Weights of a small transformer language model: no biases in attention or MLP.
MLP neurons of a small language model. Each row is named by its layer, matrix (up: input weights) and neuron, and shows model dimensions 48-175. Each number is 200 + 20 x the weight over its row's rms, rounded and kept within 0 to 999.
After each neuron's rows, "fires on" lists the tokens most often at its 100 highest values on Wikipedia text that the model never trained on; "fires after" lists the tokens most often just before its 100 highest values on Wikipedia text that the model never trained on.

L2.up300,196,216,195,203,199,244,194,185,179,178,196,169,239,187,192,172,229,184,188,189,187,214,262,161,184,182,213,190,163,189,188,184,186,227,184,203,181,214,206,202,189,205,214,149,222,205,182,194,186,207,183,184,184,186,198,169,218,257,217,201,210,199,214,234,209,213,200,211,193,205,196,192,190,174,195,202,203,198,180,202,219,241,197,228,202,162,193,206,212,203,210,206,172,203,198,187,193,211,237,215,217,206,191,195,219,222,211,196,204,186,181,198,208,167,227,221,188,168,211,193,223,200,240,154,177,188,225,201
fires on: " |", ":"
fires after: " 6", " 2", " 3", " 8", " 5", " 1"

L7.up16,227,183,179,199,190,214,171,198,212,198,190,175,184,163,193,189,171,188,188,175,203,174,219,232,204,177,172,202,208,176,189,231,197,193,224,233,152,246,225,164,223,173,188,201,207,204,200,184,198,190,221,206,173,228,184,211,177,190,179,165,180,160,213,195,183,196,195,200,213,193,221,220,199,190,214,214,179,184,208,198,210,221,182,210,165,193,219,204,172,162,221,229,201,185,166,197,215,216,211,186,164,218,195,205,195,206,224,205,205,201,185,192,201,181,181,195,220,188,186,217,238,201,214,207,187,215,195,181
fires on: "al", "o", "we", " Al", "t", "th"
fires after: " ", "ho", "."

L2.up82,211,201,192,194,188,233,211,207,193,179,213,217,230,208,182,205,213,171,187,194,251,200,206,173,235,198,206,197,161,182,183,186,176,219,198,173,166,228,184,193,196,220,212,176,209,178,182,198,174,224,180,214,157,198,167,202,193,237,199,187,200,212,212,230,215,199,194,215,198,214,201,211,194,225,198,188,219,211,192,186,204,222,200,254,185,178,225,177,179,184,217,183,179,181,194,218,226,191,216,217,215,213,186,171,223,198,193,169,195,204,189,211,184,219,177,165,180,202,179,199,220,234,196,136,172,201,172,218
fires on: " |"
fires after: " 0", " 1", " 6", " 4", " |"

L2.up5,214,184,215,216,174,215,233,236,163,195,208,194,185,196,197,199,181,206,194,196,196,217,203,215,208,224,158,211,188,222,180,231,203,207,220,188,215,154,217,210,177,225,217,222,183,239,214,174,206,229,192,196,187,234,186,195,198,157,196,181,199,185,227,190,221,186,166,243,214,163,200,215,206,229,222,215,182,248,192,174,184,200,198,185,193,161,153,221,180,183,188,217,191,182,213,209,211,206,213,234,136,202,215,153,219,182,198,164,182,187,160,180,211,203,192,231,191,195,190,180,192,195,206,199,222,185,187,192
fires on: " The", " the", "\n", "an", " an", " a"
fires after: ",", ".", " =", "\n", " V", " Me"

L2.up222,175,205,193,192,225,187,199,198,202,189,168,184,240,221,217,215,228,201,207,196,206,218,211,209,235,208,207,197,194,192,209,236,226,229,167,175,174,186,196,199,216,233,190,211,164,153,171,205,195,203,204,186,200,180,150,185,184,223,212,182,208,195,163,233,202,203,162,191,186,224,207,181,217,187,185,185,216,185,209,196,209,180,224,229,201,177,199,201,185,186,208,216,209,213,242,225,229,231,175,195,179,177,168,189,208,192,218,238,197,225,180,215,157,215,252,235,182,176,201,199,192,200,169,215,179,162,169,205
fires on: "fer", "g", "ff", "ig", "vi"
fires after: " di", " re", " Di", " trans", " con"

L7.up731,221,223,181,192,225,191,189,197,183,231,208,187,147,194,213,175,184,189,180,210,211,217,185,186,205,178,225,234,211,162,242,173,234,233,185,179,191,160,199,182,204,219,181,190,180,199,209,172,191,203,222,219,218,226,187,199,197,204,225,189,200,186,198,245,205,191,227,198,187,168,203,191,181,206,155,194,201,196,218,227,226,183,194,214,186,197,186,224,185,210,203,234,208,217,166,187,189,210,212,218,182,203,200,207,182,225,191,215,209,181,216,180,193,194,197,254,193,237,187,184,219,209,197,228,190,212,211,217
fires on: "y", "la", "mb", "it", "ing"
fires after: " b", " g", "gu", " bo", "ke", " sp"

L4.up34,200,201,238,185,222,209,192,191,223,195,189,157,191,176,181,234,182,212,167,214,190,202,196,197,205,190,170,219,180,193,217,185,217,188,186,166,203,198,205,233,214,168,170,171,223,206,205,184,202,222,202,187,183,197,201,168,224,181,228,264,169,194,214,232,171,207,217,172,187,181,173,214,186,232,192,180,191,195,202,203,197,237,205,202,226,193,208,180,223,211,208,195,213,175,207,201,168,221,230,196,223,194,184,177,175,194,253,171,168,225,197,222,213,208,227,218,227,197,218,183,193,199,201,207,179,182,189,199
fires on: "et", "u", "ine", "e", "ing", "t"
fires after: "n", "N", " multi", "ur", " N"

L2.up404,199,194,173,212,217,231,217,191,237,183,194,184,187,238,179,195,256,213,200,229,221,171,203,205,195,191,216,220,189,243,213,235,165,164,192,175,224,221,207,193,194,214,207,216,199,213,232,181,167,207,166,189,198,216,194,176,211,164,219,222,212,209,205,194,180,198,207,231,181,198,193,195,200,177,219,185,198,217,185,181,219,184,194,213,198,190,178,207,177,187,204,224,218,178,208,226,215,198,192,219,194,219,229,197,200,200,192,169,213,227,169,192,212,178,265,200,232,181,150,199,186,179,201,159,190,221,208,218
fires on: ".", "ger", "ri", "ward", "an"
fires after: " J", " No", " Ni", " Ch", " C"

L4.up237,214,172,219,197,184,188,203,188,215,207,210,245,237,191,210,157,178,191,151,181,192,191,208,220,181,181,184,186,161,172,192,221,229,235,192,223,228,215,203,174,215,203,178,212,197,185,198,206,206,210,170,235,203,194,202,228,185,221,214,197,188,179,224,197,195,183,154,188,220,205,221,173,217,210,210,188,188,184,193,191,200,221,175,248,186,206,220,193,181,181,182,229,218,180,187,165,185,177,181,190,186,204,178,219,235,202,213,177,217,183,211,181,242,206,217,191,206,183,177,246,214,239,200,205,196,200,240,218
fires on: "ce", "er", "in", "ur", "ef", "o"
fires after: "s", " ", ".", "D"

L2.up446,219,201,236,218,207,204,214,182,218,196,199,187,199,191,216,182,203,188,170,205,212,192,218,186,183,220,215,139,193,227,227,194,205,192,185,248,209,183,245,201,238,214,177,166,209,179,202,203,222,222,186,212,190,212,179,232,194,227,237,204,208,224,253,222,215,190,192,222,212,159,214,186,203,205,218,172,186,193,208,201,208,196,226,212,187,241,224,185,171,177,173,189,205,202,176,223,207,204,228,224,189,201,194,207,202,150,186,193,181,167,185,180,199,213,214,177,202,166,153,199,210,208,206,204,156,206,214,186
fires on: "ur", "al", "ı", "â", "ă", "'"
fires after: " ", "s", " S", " P", " V", " T"

L4.up558,195,211,186,207,213,204,191,188,210,239,193,226,235,248,232,194,197,200,185,188,206,223,190,236,219,189,222,205,174,181,212,197,157,210,202,213,206,212,205,192,228,214,198,195,187,205,191,180,216,203,181,211,196,225,186,208,203,192,175,175,191,175,192,229,191,198,202,198,194,231,166,198,172,214,223,184,202,206,183,195,187,208,210,224,203,224,187,214,222,182,212,203,220,193,195,195,204,154,208,225,178,212,179,177,164,188,198,145,222,221,164,183,181,216,205,200,227,179,194,168,204,233,188,195,184,210,230,208
fires on: ".", "ly", "s", "se"
fires after: " J", " Jo", " U", " No", " R", " O"

L2.up333,195,214,181,206,215,182,185,192,194,210,188,258,205,181,169,166,199,180,198,188,209,215,187,183,185,209,220,174,206,195,208,224,198,186,221,199,201,192,195,203,195,177,269,227,208,233,195,209,208,225,194,203,220,198,184,216,229,195,200,195,217,227,179,223,199,178,173,183,192,195,196,202,198,174,213,197,206,196,183,234,198,221,198,196,196,193,217,243,170,201,196,203,176,192,205,200,192,192,177,190,208,176,207,205,198,203,195,200,184,184,221,181,197,177,204,197,183,242,199,167,198,235,236,229,252,200,229,248
fires on: " were", " are", "-", " was"
fires after: "s", "es", "les", "re"

L2.up869,191,228,224,175,159,173,207,211,202,182,182,179,194,193,186,205,202,153,194,264,229,174,243,206,178,167,172,203,206,234,195,177,198,183,200,204,198,208,200,188,214,196,158,251,217,237,214,245,152,183,191,206,213,192,218,183,187,215,182,204,214,197,195,211,196,192,184,213,177,220,243,167,193,197,211,189,174,216,182,198,210,196,197,225,215,182,160,238,193,193,224,195,198,189,224,190,205,206,194,192,207,203,191,183,203,196,212,191,196,200,227,188,186,185,216,203,230,197,221,211,209,183,198,207,223,231,210,187
fires on: "et", "ir", "ch", "il", "e"
fires after: " po", " so", " Ma", "ci", " ma", "vi"

L7.up607,203,232,200,218,195,229,206,215,189,195,192,175,193,188,147,164,201,196,205,215,210,187,203,184,169,218,193,193,198,211,220,204,164,210,198,227,221,199,202,255,256,233,203,228,185,190,197,198,215,211,176,213,189,186,229,202,170,179,243,197,212,214,192,211,170,173,208,233,194,198,205,190,204,208,189,204,164,206,187,205,202,188,174,203,201,178,180,188,141,174,180,202,199,196,166,223,216,199,258,204,211,228,201,215,219,209,200,200,192,198,224,203,168,220,199,192,208,178,178,186,188,217,220,210,210,186,218,188
fires on: ".", "ed", " (", "ur", "s"
fires after: "s", " /", "S", " S", " 9"

L7.up696,177,172,177,203,195,181,204,197,204,213,188,219,163,216,207,229,251,177,211,214,219,214,220,228,202,193,218,199,212,188,146,212,216,202,164,209,190,156,214,191,161,173,195,210,197,222,188,204,190,206,207,187,135,193,203,189,237,177,178,225,233,217,202,211,205,222,204,212,209,210,194,177,206,206,223,205,161,206,144,237,192,218,202,178,197,188,182,194,207,190,230,204,171,179,245,217,220,217,197,219,231,207,189,225,221,216,209,184,191,246,230,178,173,167,205,194,168,243,234,234,178,179,201,198,159,192,197,236
fires on: "e", "mo", "th", "fe", "al", "i"
fires after: "re", " pro", "per", " person", "ba", " An"

L2.up680,164,186,177,207,212,218,194,239,178,198,196,165,187,180,237,206,223,210,204,172,172,198,233,173,202,179,213,222,179,201,186,207,229,190,173,195,187,209,197,194,198,168,214,192,234,175,199,199,180,199,205,202,223,215,225,165,204,213,213,218,202,239,203,195,185,202,209,187,226,179,217,200,197,192,188,236,227,211,198,214,193,197,197,184,208,184,184,184,195,168,231,198,231,222,186,223,163,206,226,176,194,153,200,215,186,206,194,208,201,186,185,185,229,229,206,192,173,169,162,207,210,203,205,208,212,208,213,184
fires on: "p", "son", "right", "way", "ot"
fires after: " ", " g", " Se", " a"

L4.up549,193,224,198,203,192,178,200,238,215,210,248,184,191,214,205,220,223,203,202,237,236,222,204,225,203,177,220,187,164,188,208,200,194,189,205,200,181,195,203,157,233,192,182,196,190,192,200,231,175,209,172,215,191,186,184,211,206,212,221,199,180,167,181,191,216,221,192,230,210,196,164,172,204,216,202,228,187,199,197,182,208,189,201,210,186,197,160,195,200,158,234,190,246,188,167,197,197,174,195,185,201,200,244,210,172,178,172,198,186,223,196,191,191,189,175,189,188,184,192,206,224,218,216,187,193,188,209,232
fires on: ".", "S", "C", "T"
fires after: " U", " M", " R", "U", " W"

L3.up82,213,195,223,237,170,209,200,224,177,208,185,165,232,196,190,173,197,173,187,182,215,236,177,168,214,216,201,174,182,210,237,191,217,193,177,223,210,207,208,193,210,197,227,192,206,183,172,209,178,188,229,201,243,196,191,193,196,189,151,210,211,251,214,184,127,188,185,202,208,193,209,212,197,179,211,175,200,196,175,216,232,226,206,216,166,198,199,185,212,201,201,194,206,201,167,175,201,188,168,209,260,159,182,238,185,233,197,232,205,210,195,176,199,184,240,224,197,216,201,203,185,231,202,197,181,180,195,213
fires on: "mp", "ven", "li", "fin", "led", "posed"
fires after: " ", " se", "te", " E", "com", "e"

L4.up481,200,202,235,229,181,199,199,182,177,196,191,185,199,163,203,198,154,179,206,156,203,204,176,202,195,190,194,204,179,167,208,215,167,199,186,237,184,240,217,174,223,209,184,214,165,188,208,199,221,189,241,229,208,194,195,220,204,160,198,180,209,168,232,216,215,211,181,206,217,158,208,244,218,193,226,183,226,203,194,213,212,236,227,190,171,195,175,199,248,212,206,187,193,168,173,193,224,226,198,184,213,230,232,182,196,206,196,192,193,202,213,227,182,211,220,225,153,210,174,211,191,177,216,185,180,228,199,175
fires on: "west", "ad", "il", "east", "d", "al"
fires after: " ", " Ra", " Z", " south", " north"

L4.up228,172,194,179,226,176,216,180,216,186,142,212,196,181,183,194,195,198,198,197,187,235,198,220,156,184,171,200,186,202,182,242,221,190,191,177,150,205,221,206,181,222,151,191,211,209,213,220,205,213,217,199,202,208,190,215,190,187,169,185,206,205,222,193,205,204,208,203,230,246,257,177,198,203,172,191,209,178,226,215,204,220,215,219,189,189,210,218,178,171,198,207,197,193,195,161,199,178,180,203,151,211,162,192,218,197,205,207,208,188,179,237,220,192,194,185,211,195,190,162,219,238,204,200,242,195,211,192,213
fires on: "s", "li", "u", "lic", "e", "em"
fires after: " po", " Po", "s", " mo"

L2.up638,212,210,225,192,174,209,183,216,203,224,221,192,191,169,193,172,229,156,198,164,213,205,236,212,180,198,214,177,199,234,191,181,181,197,231,211,208,179,187,204,190,204,207,201,217,186,213,190,200,214,207,213,188,181,198,215,172,174,160,216,158,191,230,167,179,200,187,234,212,184,237,211,215,189,163,168,179,211,188,215,227,203,241,187,191,211,169,194,214,202,216,192,183,188,183,239,214,193,207,188,194,179,206,172,169,178,204,203,232,184,206,192,203,207,204,238,192,225,211,221,178,222,194,234,230,206,195,205
fires on: "e", "hi", "n", "w", "i", "o"
fires after: "T", " T", " ", " Ta", " Ma", " I"

L3.up580,172,250,216,165,193,234,180,201,228,208,180,222,154,215,176,181,221,193,198,196,214,177,158,198,191,218,200,207,182,184,204,209,191,207,189,187,222,227,221,187,236,172,204,209,212,182,170,233,206,208,213,230,191,184,235,170,219,221,181,187,192,154,192,220,197,201,222,220,184,222,177,195,176,203,229,192,215,211,195,238,179,227,229,198,228,171,181,215,209,197,203,224,177,238,175,205,172,202,233,204,188,162,225,186,244,222,191,198,171,199,218,179,208,178,176,196,189,203,198,164,208,204,194,216,197,235,185,210
fires on: "pt", "d", "ck", "tt", "k"
fires after: " ca", "qua", "ba", "mu", "o", " H"

L4.up215,190,189,218,210,214,182,200,213,254,211,197,151,214,191,198,198,172,176,218,201,231,179,216,198,204,185,200,197,201,200,210,218,182,211,211,203,191,167,216,180,233,166,210,212,188,204,193,215,205,155,165,178,221,208,209,240,225,212,216,174,165,226,190,221,167,223,201,183,196,200,209,192,228,189,208,211,211,163,202,239,214,222,215,175,191,226,182,189,231,217,183,190,173,222,200,222,189,192,190,201,160,195,238,179,210,152,173,238,218,187,188,214,213,199,201,226,156,175,175,222,179,180,185,177,176,234,245,254
fires on: "ver", "ab", "d", "ad", "c", "od"
fires after: " a", " ", "go", "va", "ad", " Go"

L7.up691,212,233,219,205,192,188,200,197,199,168,191,142,210,227,225,198,203,181,204,229,184,220,223,190,192,208,193,207,182,236,203,176,187,203,215,177,204,213,220,215,209,198,186,229,198,163,185,221,170,219,227,180,201,190,175,208,197,163,223,218,231,200,234,226,194,195,195,180,197,195,203,183,215,192,216,202,195,177,185,230,219,204,171,218,223,218,210,182,180,214,212,190,153,232,180,182,228,168,205,194,226,191,205,222,172,215,203,179,208,220,191,208,204,183,161,210,165,168,205,222,179,208,204,180,203,204,176,189
fires on: " do", "ni", "man", "led", "vi", "li"
fires after: " ", "en", "ten", " an", "n", "e"

L7.up560,211,188,170,175,209,186,187,189,183,180,144,164,223,222,192,209,197,188,230,205,230,198,187,196,196,232,213,207,215,212,212,185,202,209,190,217,240,195,220,193,199,167,201,176,187,178,189,240,212,186,199,194,158,195,190,180,199,208,216,219,227,195,208,197,191,210,186,194,165,217,199,177,216,217,197,209,217,197,226,218,127,171,183,208,197,208,227,210,210,230,228,214,210,147,181,197,190,195,207,218,205,188,204,198,231,210,192,194,201,198,224,186,183,222,186,207,215,171,185,210,179,155,196,189,226,171,221,172
fires on: "20", "–20", "Re", " Re"
fires after: " (", "\n", "-", "==", "==="

L7.up355,192,214,165,225,198,191,203,201,201,162,189,206,213,223,163,188,196,207,195,217,203,204,223,183,160,215,203,215,169,188,209,191,208,217,208,198,240,195,218,186,207,190,222,206,197,209,205,209,180,206,190,242,225,235,220,221,214,214,192,205,168,238,198,244,215,246,166,248,202,216,235,194,160,188,191,184,230,223,215,229,199,228,199,207,190,215,195,213,194,212,208,206,149,200,211,202,202,227,150,168,176,232,160,210,177,207,212,235,154,202,194,225,194,193,182,203,180,191,179,180,212,172,218,217,169,175,210,189
fires on: "s", "ed", "ec", "ct", "lic", "n"
fires after: " Po", "c", " po", " sp", "la"

L4.up439,185,204,241,215,229,205,168,217,195,205,217,223,211,173,212,170,207,176,216,185,167,213,213,205,155,170,192,221,210,213,201,181,195,208,174,193,201,201,195,201,178,214,241,190,242,186,185,226,168,217,157,197,172,188,207,163,229,186,241,216,180,203,185,203,240,170,177,180,151,205,216,190,220,199,210,199,203,225,190,204,222,171,195,223,218,217,172,213,205,241,212,234,218,189,206,159,221,178,204,212,146,226,212,197,226,162,180,205,214,192,201,204,198,186,189,194,208,209,220,184,240,219,189,200,175,209,180,170
fires on: " |", " Sp", " 0", "S"
fires after: "%", " –", " |", ".", "-"

L7.up575,208,188,220,204,208,208,193,200,212,157,160,197,216,200,209,174,239,185,164,229,219,187,185,192,174,181,220,194,181,191,177,216,238,207,216,225,177,197,197,191,216,162,227,222,207,227,222,200,217,200,210,188,177,210,199,186,189,220,191,187,196,205,221,218,154,231,170,203,196,177,172,182,193,239,202,207,202,182,170,211,212,200,170,178,216,228,194,206,163,173,219,196,178,180,209,201,167,218,185,214,197,247,238,197,217,223,199,200,171,192,177,182,239,231,192,213,198,213,214,176,209,233,199,215,188,226,196,218
fires on: "pt", "-", "at", " ", "“"
fires after: " ca", " ", " the", "n", "fe", "ba"

L4.up692,197,242,193,231,171,212,225,205,208,236,215,176,195,174,187,203,178,184,204,197,187,199,232,197,200,191,221,162,204,227,177,205,217,186,175,191,195,207,238,185,189,197,240,177,213,205,170,179,232,210,220,200,190,168,197,187,216,172,177,215,198,199,218,264,198,194,148,171,238,187,206,182,202,184,248,244,209,206,207,205,188,189,208,199,223,224,197,196,189,183,221,186,211,185,190,243,223,171,194,226,231,197,226,217,210,195,184,202,205,184,191,178,183,173,202,205,189,216,206,188,226,203,220,167,186,173,211,217
fires on: "e", "di", "ed", "i", "fe"
fires after: " Ba", " se", "re", "ra", "ba", "sa"

L7.up527,167,189,224,213,187,171,225,207,210,201,161,197,229,209,202,205,215,178,200,174,218,214,207,213,214,197,195,210,199,209,210,178,222,195,210,173,181,145,191,215,200,215,223,212,254,199,207,252,196,220,240,167,204,199,201,219,198,214,193,177,218,188,199,197,206,172,193,193,179,249,170,218,216,160,184,218,234,230,210,227,211,226,207,188,186,167,225,183,223,192,163,199,221,209,225,182,184,181,227,199,204,197,185,155,186,192,213,200,211,212,215,176,178,205,210,198,200,159,184,206,164,174,199,194,201,170,199,247
fires on: "ver", "te", "as", "pen", "ten"
fires after: " ex", "re", "s", " a", " re", "de"

L3.up14,198,223,186,206,164,191,215,217,172,191,206,190,236,202,154,183,229,206,217,137,185,192,194,230,190,190,185,215,226,183,199,180,226,200,195,186,180,178,194,252,200,223,182,192,188,204,193,206,158,205,220,200,200,180,224,207,201,182,207,187,220,240,198,244,214,199,159,204,161,200,181,212,187,178,172,190,195,227,189,212,209,206,235,233,193,202,178,213,232,224,210,217,205,185,236,244,188,208,194,217,223,177,186,189,183,175,240,163,193,245,211,192,198,241,198,209,185,175,207,189,214,203,193,227,247,187,220,235
fires on: "p", "vi", "pen", "ten", "min", "lu"
fires after: " ex", "c", " pro", "de", " Pro"

L4.up316,192,168,209,204,174,194,194,204,210,238,216,172,175,188,197,172,183,186,194,191,191,173,229,225,195,186,197,208,204,204,226,202,183,211,194,193,235,190,169,186,198,181,168,220,203,204,214,192,272,218,201,254,199,185,212,187,194,165,186,206,228,206,181,217,201,235,175,234,204,188,194,192,196,206,240,207,241,216,200,203,188,244,224,175,186,236,153,206,209,209,226,206,196,213,192,245,181,192,200,203,160,182,184,208,176,208,198,191,206,207,142,191,206,212,226,208,198,197,181,218,173,180,199,196,223,222,232,170
fires on: "w", "n", "y", "ne", "or", "ich"
fires after: " La", "A", " Ta", " T", " G"

L2.up412,196,199,212,184,231,199,189,181,173,188,182,207,263,235,214,189,225,197,187,216,221,226,184,186,188,207,197,198,200,227,226,240,186,222,206,166,191,202,174,192,190,200,207,204,210,229,207,187,223,199,175,178,209,201,202,202,212,178,207,204,221,199,188,209,226,242,210,198,168,194,177,180,194,193,193,167,182,186,210,209,188,201,200,184,170,188,171,229,204,198,218,175,223,195,172,205,204,188,215,201,210,208,182,194,217,201,194,199,162,207,177,207,211,185,178,176,200,167,178,230,142,184,209,214,223,184,216,157
fires on: " In", " for", "ing", " during", " At", "In"
fires after: ".", "d", "\n", "s"

L2.up379,165,176,177,188,196,185,228,194,188,202,185,186,175,170,205,197,181,206,153,175,231,223,229,194,192,197,209,250,226,200,206,192,188,181,190,195,191,190,209,194,224,239,224,209,173,175,167,172,193,223,189,210,194,210,184,212,166,186,206,192,194,204,185,194,187,188,208,201,204,178,198,171,228,204,222,203,202,222,189,158,224,201,210,202,226,179,177,205,172,202,201,191,210,221,196,202,218,212,200,169,187,220,216,221,204,175,217,155,167,226,195,188,179,180,199,227,213,197,190,180,181,210,192,203,246,196,195,202
fires on: " the", " an", "ed", " a", " most"
fires after: " is", " was", " consider", " be"

L7.up513,233,191,208,231,199,180,241,186,200,195,214,218,214,222,205,177,181,227,216,220,161,184,211,181,221,184,185,206,215,205,164,200,208,185,200,193,202,184,205,208,169,200,169,215,159,222,209,191,209,205,181,223,236,161,185,227,229,178,194,211,200,206,197,216,191,202,215,262,208,191,182,236,215,192,204,197,222,202,178,191,217,183,187,190,188,218,207,233,173,232,204,151,221,164,184,237,173,221,162,185,222,219,232,180,208,224,223,199,162,184,194,181,215,210,203,184,221,207,174,185,203,186,173,205,206,196,185,217
fires on: "s", " and", "ic"
fires after: " as", "s", " As", " part"

L3.up121,187,189,223,171,226,190,220,219,196,211,203,205,223,209,230,183,182,208,188,210,208,166,200,165,206,203,207,185,242,243,197,201,247,215,176,188,194,208,183,191,198,180,214,173,198,219,224,179,181,221,149,195,204,184,195,219,205,202,218,216,183,190,200,182,193,243,184,219,173,187,223,239,209,233,224,199,225,174,209,226,207,205,189,187,185,179,169,203,174,196,206,201,226,198,193,231,196,143,212,211,174,187,201,203,199,179,216,215,160,178,188,207,190,184,195,190,219,175,167,244,180,191,207,197,178,218,213,188
fires on: " In", "In"
fires after: ".", "\n", "=="

L7.up774,197,215,166,184,221,198,212,222,195,228,215,175,195,196,180,217,215,221,183,228,201,198,215,187,217,194,220,189,234,200,213,201,197,215,170,206,214,180,186,203,190,222,178,216,208,198,176,210,154,194,202,186,171,179,228,221,206,256,193,189,183,197,180,217,199,232,191,207,236,197,204,205,191,181,206,234,208,203,190,207,215,216,212,205,203,216,197,182,193,184,199,207,183,199,162,200,195,185,193,191,167,190,195,214,226,236,203,212,212,220,239,218,245,221,207,201,197,254,206,195,206,205,209,212,209,206,215,204
fires on: "s", "|", "qua", " |", ":", "ru"
fires after: " ", "\n", "s", "th", " |"

L7.up788,222,178,199,200,207,197,205,196,205,206,185,167,221,219,197,185,188,209,188,172,199,210,215,232,167,217,197,196,201,223,177,196,193,196,209,212,166,221,226,184,232,233,169,167,193,191,241,129,219,207,209,198,191,174,187,236,210,200,186,196,190,156,196,199,195,181,204,225,216,191,186,185,206,174,197,221,188,208,192,227,218,209,228,203,209,174,186,197,163,189,203,164,209,212,168,211,230,210,205,199,193,230,209,205,212,195,192,207,215,197,207,202,184,202,181,202,181,209,210,219,191,219,244,185,157,198,194,190
fires on: ".", "al", "ur", "c", "e", "ome"
fires after: " No", " S", " ", "s", "ur", "n"

L9.up81,201,220,179,204,196,188,191,217,199,239,220,220,228,187,200,206,230,192,192,168,200,186,216,192,218,217,191,198,209,169,221,183,220,231,163,200,194,204,217,198,178,210,184,222,155,229,204,163,198,180,184,197,209,154,176,191,201,183,207,207,164,223,222,218,217,224,208,210,179,207,206,201,195,196,210,195,183,192,185,193,225,232,220,205,191,202,212,192,185,183,230,208,204,164,189,182,201,198,201,201,196,165,187,193,225,211,178,173,228,225,215,206,192,159,205,197,165,222,207,207,228,241,200,218,209,185,185,157
fires on: " the", " 18", " c", "g", " an", "n"
fires after: " in", ",", "o", " In"

L3.up522,173,188,215,230,213,191,219,209,206,222,223,178,206,196,148,200,182,192,180,216,217,208,199,189,179,197,211,197,173,198,202,176,192,178,192,224,200,179,175,237,227,258,222,218,206,218,183,215,208,203,250,183,179,197,193,225,205,237,206,201,189,167,200,192,219,151,236,173,192,225,188,234,203,200,194,181,205,173,223,197,197,203,212,208,217,186,221,205,208,221,189,225,233,210,212,192,185,233,232,209,196,202,220,177,177,183,224,207,221,202,189,221,191,237,203,183,204,161,191,206,183,203,223,199,201,203,215,194
fires on: "bu", " U", "ve", "va", "ri", "ver"
fires after: " ", "tri", "ri", " the", " of", " in"

L4.up323,194,189,214,184,196,197,199,211,193,192,200,188,217,228,186,220,216,205,170,237,186,241,197,197,227,208,235,212,226,182,212,186,198,213,190,197,155,169,200,158,182,181,158,191,198,167,196,181,203,148,185,197,213,204,183,218,211,222,205,244,183,193,205,169,167,199,170,210,191,241,216,163,207,201,202,239,179,216,216,189,218,245,192,183,221,240,195,196,244,205,187,213,187,190,202,209,227,178,165,191,190,205,178,194,193,188,176,191,201,177,205,217,217,206,207,214,182,193,202,206,211,197,222,205,228,208,222,211
fires on: "c", "it", "cu", "n", "m", "ian"
fires after: "vo", "la", "ra", "va", "ar", "ne"